config.yaml
num_attention_heads: 3
num_key_value_heads: 3
attn_scale: 0.125
parallel_block: false
init_std_qkv: 0.0228
init_std_o: 0.00721
learning_rate: 0.0107
beta1: 0.95
max_grad_norm: 2.0
schedule: "wsd"
doc_mask: false
MLP neurons of a small language model. Each row is named by its layer, matrix (down: output weights) and neuron, and shows model dimensions 256-383. Each number is 500 + 40 x the weight over its row's rms, rounded and kept within 0 to 999. Numbers have three digits each.
A block is one neuron, or neurons of one layer that tend to fire together. After each block is what it responds to, as a language model described it from the Wikipedia text at the highest values.

L7.down1312:510475524509479453497592521541424557494481470514505489477495508528618568522495486465501495482404503588480517497523494450471479552493490462456504487494461511484497461494485431569513517491487492509486530476453510459571496490551555425496476461526515551483464419469472516533492432543498574498541480485520542505456476587482432512527499559490483538566496475443510492484500489516533473496503
Responds to: The third digit of a four-digit number, usually a year, after the century digits such as 18 and 19, e.g. 18|9|0, 19|5|4, 20|1|1; also in large amounts such as 45,0|0|0.

L5.down30:523567534474544553491495575466494406448442512482463511511526510526534458489541538462583460501532517478477486463491509421520505442462445456528424567476489420490500579514524460549499547497477529495467483475484521512488499547498521505485496579463537529468512535510602560539503476489471553500508476459529511453524572450437486515589507506509448529445450528483516522473547459545607531487469
L5.down45:480478547485540517539476481497449507443436515514443482461509480536537481516524539510501461474441505492484422538492470448481517458521497490481555509545510455517545581542558410536473513572539400532433522477522378486519533523501534503505465548522484489492444506477512486490572450509546461517531440511517560511475477457466528540514484490454473517490496499526543439428464527519579472501495
L5.down153:493499496487489487483473490522540556525474511473481545482444463510500495444473469487503530544533550457395458518445520465488522453550425555482517455536506528623423511584494523489540538525458510465424498418539467470476532591473574521513465507551469443463510503525486452487441502384506492516452531544428472530520414446490511520455527530462484523457471465516495539444448494496502474502545
L5.down260:572474501530514490489459491516469498524522449489442555467501459494493457558576529435571521568438522492493537448609481481524480544541469486416549488471506462506497527434548446629573516423555517576449471499504539573469514444537564481506396498544506487431493493530478442558533482538575439490449493503513505538476468504440523582487549530453515435492571477458505518527416482488492443483487
L5.down329:474480546482515537465479515526486487511511556506463456506515477493509481567437493594509495535618542430462510531449490514484538426505550547589428447573483500568481422469429444511533451533495514493456422459459499531506429573549543486575451487481518485560485509578507459475508506547504501543460542444551485472446527492495439502518529503500467507524472490456508440512455480479444434485509
L5.down404:511561549443583422479472583450526478474529521487506473467488491538518518495449492505528484474575513507560533507443525514422512492425509504486507498482476488587450541465554486434466480536554543430546503443474476502489546479496546527542504468518433551413449529447553483531487481582460497484482530529507391460498488468504606500493509544468528524523488557461580491555455524503530470517479
L5.down558:492444496553463517479481545517479523542451541513456534536592465520540491497512460519525462395511511576564505502564488554502523481435565477557440493493488522525498472491385473510509538496429424504423524492484468498466531579498441502498512509499502531511531451548457454475510560603518444474449495489544507524453484519423483502510480453530489466511580465466499451563472496497480457546452
L5.down568:544465524474524469526534511545482503482515433458482474567548399494468589502476482510483514581432429552494563514493555497444515493485462460489563555495513524499462456536495555618535529515491413500467479547538499542485543553540500497440478468509551591556484457472512565416529469571502459485477525530430559470483544519539536570492495530473409493471506483515477536540545516488510488469466
L5.down908:441477541530524563473459532596496492484495474499539516502543450501475565550502498463500454470509547559494522519466493496512499499466602475494504491500524500570590482433517466423487478459450510507481587457447470487479433492511533505518485589494505468456512440594511450501551458516456459551550524534459460503574555478537462533503503495577448494493515449489508532516563527477539497530392
L5.down1076:460522501508543501516513500512514509518550439473508470551455485450493474482507512483599533530466518445479464506450398457485494467443545579467489533491501475525517513483484468530479444489596436521482463515530521457445539514448397542487516504536523533533428550547589427475508501460549497495491508485549484448521511458540551544456427500540512464515583521493454523499525468484521472484499
L5.down1082:487477446602555469446513528497473450543455461507526511518490507515476491501539552564588502464473477516466517465492520474412491503526432502477592452531472509561489489512518500486466540509503492447453479500620534454524532578592521467444473565485503449514546561461465554514552577494473518473493467531542565475493503498461527526472512518505497574510516454484549478454588499572575519409463
L5.down1172:462510572514414531522468427468516512514487477506428453526437567495563525494532482482501446509575476449486419435482443437467560465462554538559599466544510482492518521548493489557585468565407550529512540514450525474560495504526488535496476416531483481461518525547507511499503493573468509507452558486529472500530540484529461467526525561524568473526490516447456513451552474552483524487523
L5.down1214:458489503543492515498488544523554468446523474440530526446535460524448499529442452586508585539474514511560476544470512520517510445481523487562447451544515544492480531453513432532466536476529506511531452493457489531461471502488510532584506551467520538524516481427471481494488552565499512495397491495535533505506482469467468540475523517502536448488470433454559479491422549506498497483543
L5.down1275:539502542524572489549490521448450460574521450511502503587562506479480444494477558558561448507442505525527523492532499492497440520510489532554481509448500549505491495501453466557485546492502511468461473518492509491539384548500545487482461475490435535425492499496550451545532549568458482500454474510483529490509503593451510549506480494506472428494525534406539447469539486492550518520501
L5.down1438:544528495452524489497454547559477471488496483547504494616491487488459475524499517517510516579478480517502489506614516507487535471594487453468508539521474521507520529475469449539481531549538487459502467436460538581486486521468556485511464493513495441447555564499461465538525496560520504500497566530499516485446477448498556563531548499517522426546422525443588515475501559500502516464530
L5.down1441:529531611522472518539497453468536484471516508547593533544471536462467518555519527496468479500415485508485534460510475465531491449551520486428555497491541481543568507453461481524541519473463496495494480464495524491445468467479454529538499445436540560525479517453530446450536478555572499493514512539586532534466544526483561548496474503580535520483511465473599502515462612506439515555482
Responds to: Final word piece of a multi-token surname after a first name, in lists, tables and prose, such as Walk-er, Law-son, Sut-ton.

L3.down200:476471564469539466510451575486484472492528522478543446447446526461471540486501508494528468456570539574512531507583596477564426564518483400494488539538541535507523507446588547532503481519448531443482507477545540499528520473555495435581498529502483546494492553541509555484523541538467443512493594529518549548487498527446457574529521481485477507491517428544443463511595512479532461542465
L3.down543:589568519489493494453534473518463401471579479506531466481506518507500483522465529404484475520476556478543494502485521537529497496507502524456499532544557546474488480462464471491503492406508500543525513527487438517570489463579553528543522582530500482444506470500467477540402513490577445491543430544548623435507552532492524429543490520520515537480562512479542518444473504376494481525473
L3.down1218:510578424526488617471552501629489472499558469467538558455508499526515477465503423433470499405461557401545459500495468578509481508468530490549539441569499552491477513465518467586454517449585550545494477519452464508504470508537507479508496550461497421516506430539470507571428505508496531539501453488587584467515520542487490514491530468422502507472505500453549516479478496495478510527533
L3.down1344:485574452469505410497476512557502517551570543463551555553470501509453475423517510491529540569500514524518470446450472541554495565514481484567544421482474562501460503500502507465485414535490511466395487464617486458453495579455525529543536516474496505564493482517525485471446460464493522523567497517509547499519541529544520532588512508525581540459566510511479542480473502433496482499460
Responds to: The last single digit of a multi-digit number, as in years, areas, densities, coordinates and statistics, e.g. 198'5', 1,57'8', 9.8'5'.

L3.down7:522516515529458488532453541452491418451512527512505531502500465457452530505496519460539496557454464509520516459541461388528506447485522487403558488522493489503520528458502484523510475484513487566523500453504475502454524530609490576414477516459487558513445474484486486453522489543486512508465488479536502522453550486491598542495444559525574527492562470561478494504473488514537457526492
L3.down238:536502456518518468553497527484471455486514529500485501457444471438449590543427495487467517476421430470568433526467508487530467474540569428500497521536499565524502433501501509575507507542538558500509526429441506465514537517482562556451464518535481497496445490476587487528570484483515548535557479575544426524442512529552498527500517539534511516508500466526501479518487502367552473545514
L3.down634:571499509471497527507510457488481433575458501518478498480574483514524533558528596529546464496427474524456565487437444498545568469582528488502542550500542432539545507519494492495493480521580530416484529428471403500469440464506543514456463488558459562562427511496500496490470480538479489443511489482487534526496495501520511573548486466524480483579484492497460481453459486495500533473513
L3.down1354:558499459477472517537527584502447529448514518569550536499470479471503530527495577515555494542494555504517494488435368472473438539473470484446490562499553490555475564533523417491508449464523508526540456506538495481529523535462461524581517507569500516482409504521560494377612455512483518536516489491460445533567524534499576513490483494542519496548529501605518489487438506493555464521500
Responds to: Final or middle subword pieces that complete a person's surname or name split into tokens, such as Mc|Cull|ough, Good|son, Larss|on, Kidw|ell.

L5.down113:490441459489534488478488523453500469511528564479453452485507490481450501453465499482519560478483453486506521579537472508497477488564511560507488528397531470498400502441484446503567485559560469467551467464468476487470554558476503430459459587497460513509486414473555446505507547542458508405499516460522542449535436466494457553444523503488462559504511471482478482520517560485555500520528
L5.down240:475511449496444485574470525454618517483475558410482548506532494455564513475514562539519513533451540478544491434484526539519477500442539443507565531471469460531529463431501507499501499474530533596469547466526535413479522473480446478439469518415467576512478540548476535505434533520502473545463505470562511487514600508460498476503533497478613481504506562515466506550469492520429428499506
L5.down246:464451546456463463555495506544528460495418547541470478478461573565556496544461498493530502469560486516491452539490501473455536480530471509585526487483492455507545513500521468544506520467481533479465483481508474564585473554519544462461576472486444579488474473580498492579517521498505462516457504467452407472491516474495575475546493510421514544518534473445528536443600514491491523530549
L5.down387:480570567484452503509491427524462482478524470503500501399485467568506506516455525511458502416529485504523486546534515529443487527563540514545526464562438498494514481507543440510518521479504531508505456476551539566462518470418429463590601580532559479395474480539523482469450477529500438491580509483521472465540463502521546473521548515438523468564450526537467564437513528538511464451474
L5.down417:544508477448512498460493483512481459485562501424513469500523516543446539499407506551550507515499485499492436543510512532459514560536540502509472474509484534469428502518428475504484508442542484485508446574448542471536440504516463475530517525430534505447512540484572474448428533473519527446495446467469486443533528505459508507472490530446556593508568502536488503536518505455510545524523
L5.down458:519557504470592470562508528437479453506525448420470503493575456436493506503431506480495529541481485424508501497478464488495544493452482528500510577482437579484443463509512404459510500526553511489478508487521538509429532537496485514540459556468536495463524442501479513574556458487510452533496529494506523492508450465516513483503503442557541571493560549509537572486541514505499556406573
L5.down459:511500497527527520517495579491514439452479523417455538451564546504415353534464516480554552574408515489486405512541455562456516467497481487485480531447457473530542433433520430516445447512551489474507473509535508532494525514513489480526480528549455539519559509545511539561433410540496498510467503434509511424462477485527500552548475556530491498596484500479538520512474459495529426527471
L5.down516:481511568469484490495502559528459393503509517489588442485557532493500518479504470428507398553515519556541533484509487467510498426556493464466560483440492479475448553471488502519466480556475529490496493495503480509463519508564479501404494448452485436546526475484586483466519477524392455520450510475474480476499499498456541568384432517483500478447509533515549447491581499473490477465487
L5.down648:476557485517581473460501460514519498475479508589494494492520456497540570457490500451516541492436499491476478484549521494515556441496518487486519455487512570551447539437509465472518484557547520481427465519588431564474542520527554432469477584454420533489541502556513514491480475481482555489496490513451524417532502519462547487502478551500466475520507484464557474491470534541543508473602
L5.down880:540523519457502505541553545540525423439465652569441462533529502552542517521577515516519504455460534523522463473515547502438510504542551521516556461530496501497496466464524519430553381522522608538566540477510465539434436445469442553493436498518470517516484570471490583436543466476525544513433446551460494453521472451538589524461480508484461555530488526494528446486519535483448452558459
L5.down946:514462488428544502470465525537509451530505475535496505512545543484512528485524493462521562535494448477476472462512430430431514548492448523481469515489514467569428537457519485559512484513457466469465487518445515480525515472506479485457479573392389484483440516515465440554474472579494516458495518441463582560537467506524529464482511502457460496493526524504474536439431505493517472472495
L5.down1120:490470485515485577483543471510475505494462530473546593500479528389418536449451490550536463462500544484513551532518489491468467530467552517478487596477546481515517501523510417527463518522487463500479521483452511484475529465502503551516470582467546527473516510496519468497480525431487501558499492532514472516449506556480488470470520539466489469547490484484451480462548572479566458504510
L5.down1221:531503447517456478491465510574602471529404516533491458399432527577535577429449533535502557448511469460465509495420424467509448440516445531478425515433480451555536486508520486512579478561567441485512536490476461471494541538457497574442507487529496513525457476522558508511535536463542543448433508488479543467577470525532504476470511453536525484482516480490524501509491519534505495475527
L5.down1374:486529474475502563510459520445600445502495518465503466498483419513462472481474585379489476505480398537520513505560558487591536444501582479473510515423511479559489520417503455468507550479558500484505432490495454541506539556441476473483448559463454459539479442528514438483475470490526431512473501449576567501475533530480501513555511480509473512598545535511506422511490524467590491491504
L5.down1425:429511535408513517455480505527536466562484593446568517522525514505501530469478450546506562495529485452539523538530473548538527502474498476480527490457491465455508456420517416534428447518572400437414466528496498526477514544490502401490490517488500539549555500480471476546479477539541480477497496470541522519538482522480478501457579519472519562427481605500477468460495573609477534455502
L5.down1492:466500465462596557488468445454545473495480513477522467497509518495510462542503460443517514491466520610486592562620468409513548449519484532469529472501464523526477513436466489478518532534520472518526507477501599497523511497527505501399489491523531496466394537470425477548480467475562510470556497406528534500484497547475456472531411577511555554557544486406519481454578429493543437490498
Responds to: Final subword that completes a split country, state or city name, such as Minnesot-a, Pennsylvan-ia, Can-ada, often in location lists and tables.

L7.down645:514525520545535459541417481539455448538482506451540487590523577524476512458543488517533497541490436552533496551509526470499443468526486453545475633459431453536557495519477519514474546499568523456567529477480498425488462511481492482487421468458493466480510497523437432515536535497531572522475531472520549493501520464512457488495462522485491578551521456487551494536465557508546476499470
Responds to: Final pieces of multi-token place names such as cities, states and countries, e.g. New York, Buffal-o, Virgin-ia, Can-ada, United States; occasionally other word endings like fal-se.

L3.down87:466470429452494475433466490529480509518554469545465473420513431514511438480523499494472487538544481470501442566432464521507451456544461539442514439489583458528509515586590539521520475577535541481507434517510406502514461519456572466475468536556474510462478494554516488496509467434471573445450549505440487601526509550473488450530480523432483499401546466502513525434461472512467490510559
L3.down942:495598523492495530490504504447541524514512497509460455472480464493517489469451562502564491533516453511541430467458511452529502458458474493444485553527475491519484500437541466552510517537512489477514450445483435566497481510463538474490477615415417537513397491580459442470514497498518506456413537497526492550582481490553437491563555488482482493483580502531472456487484504508446514499556
L3.down1188:497475469456423547476454449436527563482499531500448512506502489477464500475413483474484493457547475464460536534423492490571474512476491510585463511514580478542452503502479551525544478512532542467453501525445472503539528490359516537516583558480596559525519488503489485477419449563497496464480530517435552502530543499539493500562560426535457416504528508474440527426469472498579468503522
L3.down1410:519509480510463516556551513528481533521491475516469443551588545504460494538445525399520525546499496503478420486504471560540472517477446475414524502456464445439491472433472514542442491537429439517485551577560452506461438508465527588513463531537472551512507522510487543492493477471562537541426444599537548483488531458396430450512451569517551537504535552509543476558518475386499530483546
Responds to: Final subword pieces that complete split place names, mostly US states and countries, such as Carol-ina, Eng-land, Pennsylvan-ia, plus commas right after places.

L7.down1188:530528538550497496461509522478483491441512442436569604555529457530476454490551494478443501435459517451490558465462523554517544532468461503454446474542528487426522525478490438509506571474488553493477567476502501518433476442530569479518456490560442462538522490503529445504541493524507540485526503490548428421541537477498514560562523504544546496426550488503531425527526530485522481492490
Responds to: First or early word-piece of a surname right after a given name or initial, in lists, tables and credits, e.g. Br(adley), Th(ompson), Car(roll).

L5.down141:544528378527481482427516517491464489486513446461461482515528514472421539522565507488484507517482502423539505516521433509480581454523466542515534509394486467507470514583505539436519502430504440494479535572441553572485547502465552480534487471457527451441453499514484521376431420551484439509516484453489478500472469483445418516497539488424516444536467593477532468497594521528480518511480
L5.down147:479584441452499445493503476508424479458569506457565536523468470521545424539526582477563490439468505540581466522447481472462507527570471512493523537531451524512532537460503485597482459488501558585472521477549416421440513553449481429527478499457460536538588501459505453483496505547537520493517495560578525432501448468531534499448585470442491516497462526516533533510469520555498515487566
L5.down225:508521564503489540584475501460483465456443504492474569427484556527526481529472515481507433544505471480574463548498511518452473481522475457488452514508482531528462503489511454521507507460485507489530515559501483496449468484518519488484517481503500532482512451406514453496444422519461532516560505492501451430401482506464487479468433541475511506446534496422399490514533487458531580420468
L5.down301:549575559477511465461469473406461556513521544449522528486574500500557489489470501547464505461564441547477510527459489468422575525514358419475415496496489612485486490551520500491460524531544537496582481497430510505492487569508465460507497536490497531546562536518462532497480566471517530502563516452442472491474504489503483567514516540445558447490501551447519543498497537519508498497489
L5.down494:467487522501510472480473459555503482554553454496536579479516420506480515530491507442487494533514520505555442460453551509487476426478472427491526478419440518487489495435438521489502423489526499511477492495568514435560452477453460516484493453477492485533526492535498472568509515491526496473460533533493518505466425586547493493516500542465468501486516523517486588457471485419465546471488
L5.down555:458509558541538546475465471448520550545493509519381477460493467482488537507490525502626479532474416482556578422481479484520556515491493453460424501527461538515497549516532496464559468535530481500427481478522481510522571520488475542526522490515494506461471537513493474609486517518380484515464460511564436476511467523543414539536577553541518472496500496475404533480552524508502444516524
L5.down573:550546530566515429521616488542539434477505555449433500475536484510518540479425577581532453519505537490550467460455577490457523517477495467499481467518481522466563534454483462464513553524438462481508512498541554496484555450485512433565497482514555518545537550512604449529561507451550520487481494465474495464489530503447449463471534541460510571513492472454506510504585512450515509546480
L5.down690:470498667551545514512415509600439500611516478522512495483470482576523541504505555534515455480413500461560498438481488460501488436514498458571543445470548527508492487532471502506546474525493555544535547507494495534458434503551421505519543524517507553583506493466494494566479506466597453460512470486513459453486575507519508506519520522552526467476440524513502523535430440505463467445510
L5.down708:453622457537539481553453445468574516487492457454553569530525493510458569513491514462480442467483520434547440482500477489501531488517528571474486441466463586516475597498553486449521447464449447511548498452569549507490432487593476459501507543535536511498490550536545579564462504563584403448477518519495505447540552498491509471487544475530544406527479579497482475499574456520508483496513
L5.down777:492450493515510504504478455552510558515497456484516513483479474539469529505532465463558568477439472511519512510466467490499416504498431447438455496582432516523509505512504543478584477506502434412504554477513509472606493480518569489534470470504533496501475506484476583518475509548462572508492528512490471503466523539497473538486537428559536533476489456459415509521469506468438574517431
L5.down835:512507410536422415485451469483473485491553544441539446497469525498497482430529518534564430565508536505548564524528451457492509510508593427412467487564548525483484480421495513535491511513543496613598486494524445497562484520485445478415490537602540535448414487506491461449462442387445480442500479489570509479501505462437445491561541586467533533452445569486529470564523531547526531480460
L5.down1083:535488550493495520518495442537480437499543479529489487396523522487454512489447554531532466509495521453527498506488491458497517482433509408471529500505494502546575541475461528584561485538525505510571486483472519464503491499473528490505528486499569540514530502490496535510454480520438476492553408602480526424486551484487565509499543475551532477471459533512490566499539467512551512397489
L5.down1141:509533492436474440479523441522493506485497531509440484451431438497530484531518512535514497454517521435487538557485468515468534502505477436552543560542453515553549488570519457512503535448521440504545432556583471487516563453475544494514600503572438466425428431485486546575473571486493525458431382523499503529471499507553415498480479512481543434513499590533537490498489446446490514543478
L5.down1206:553548505534538497466430462494491481524470570489536561420522515453546525543441517486559503538520435486488544520572496500503502497522422490391503417532484554508559543435506624426482500531456468527513532502555552562515467516498515435489494520521516528463530482530563481461483556447528478514463524503485505525555473535512499555492518511516510508466423492486619545494499478491528532476450
L5.down1355:481536474468461477469531487470505433555523509489446481554474483516501499477522555511596502501536482516592485513487527524513382541497436516511500410419456447505543457520515505447477472476458499430557464490558452585482538445444461462518424460489516562563417517562497468457477433474568502509588489459471489480493539508442521501460543498473489514502515569506516523498566447450485563497484
L5.down1451:442591530539607490478457490562559531498527554537543495465527495467497512477466559503535600545481419546549510487528507465525477524550509454476536474467496489522512549467519476555486481543494487494510466593416528523506508513469486468504542556488545479479460512474460483510448464510526490463530534528482443427410436479460571524460526415468415487440501437453511565476548490437531487548511
Responds to: Digit tokens in the middle of multi-digit numbers, after a leading digit, e.g. the 8 in 128 kg, the 3 in 193/km², the 5 in 1853.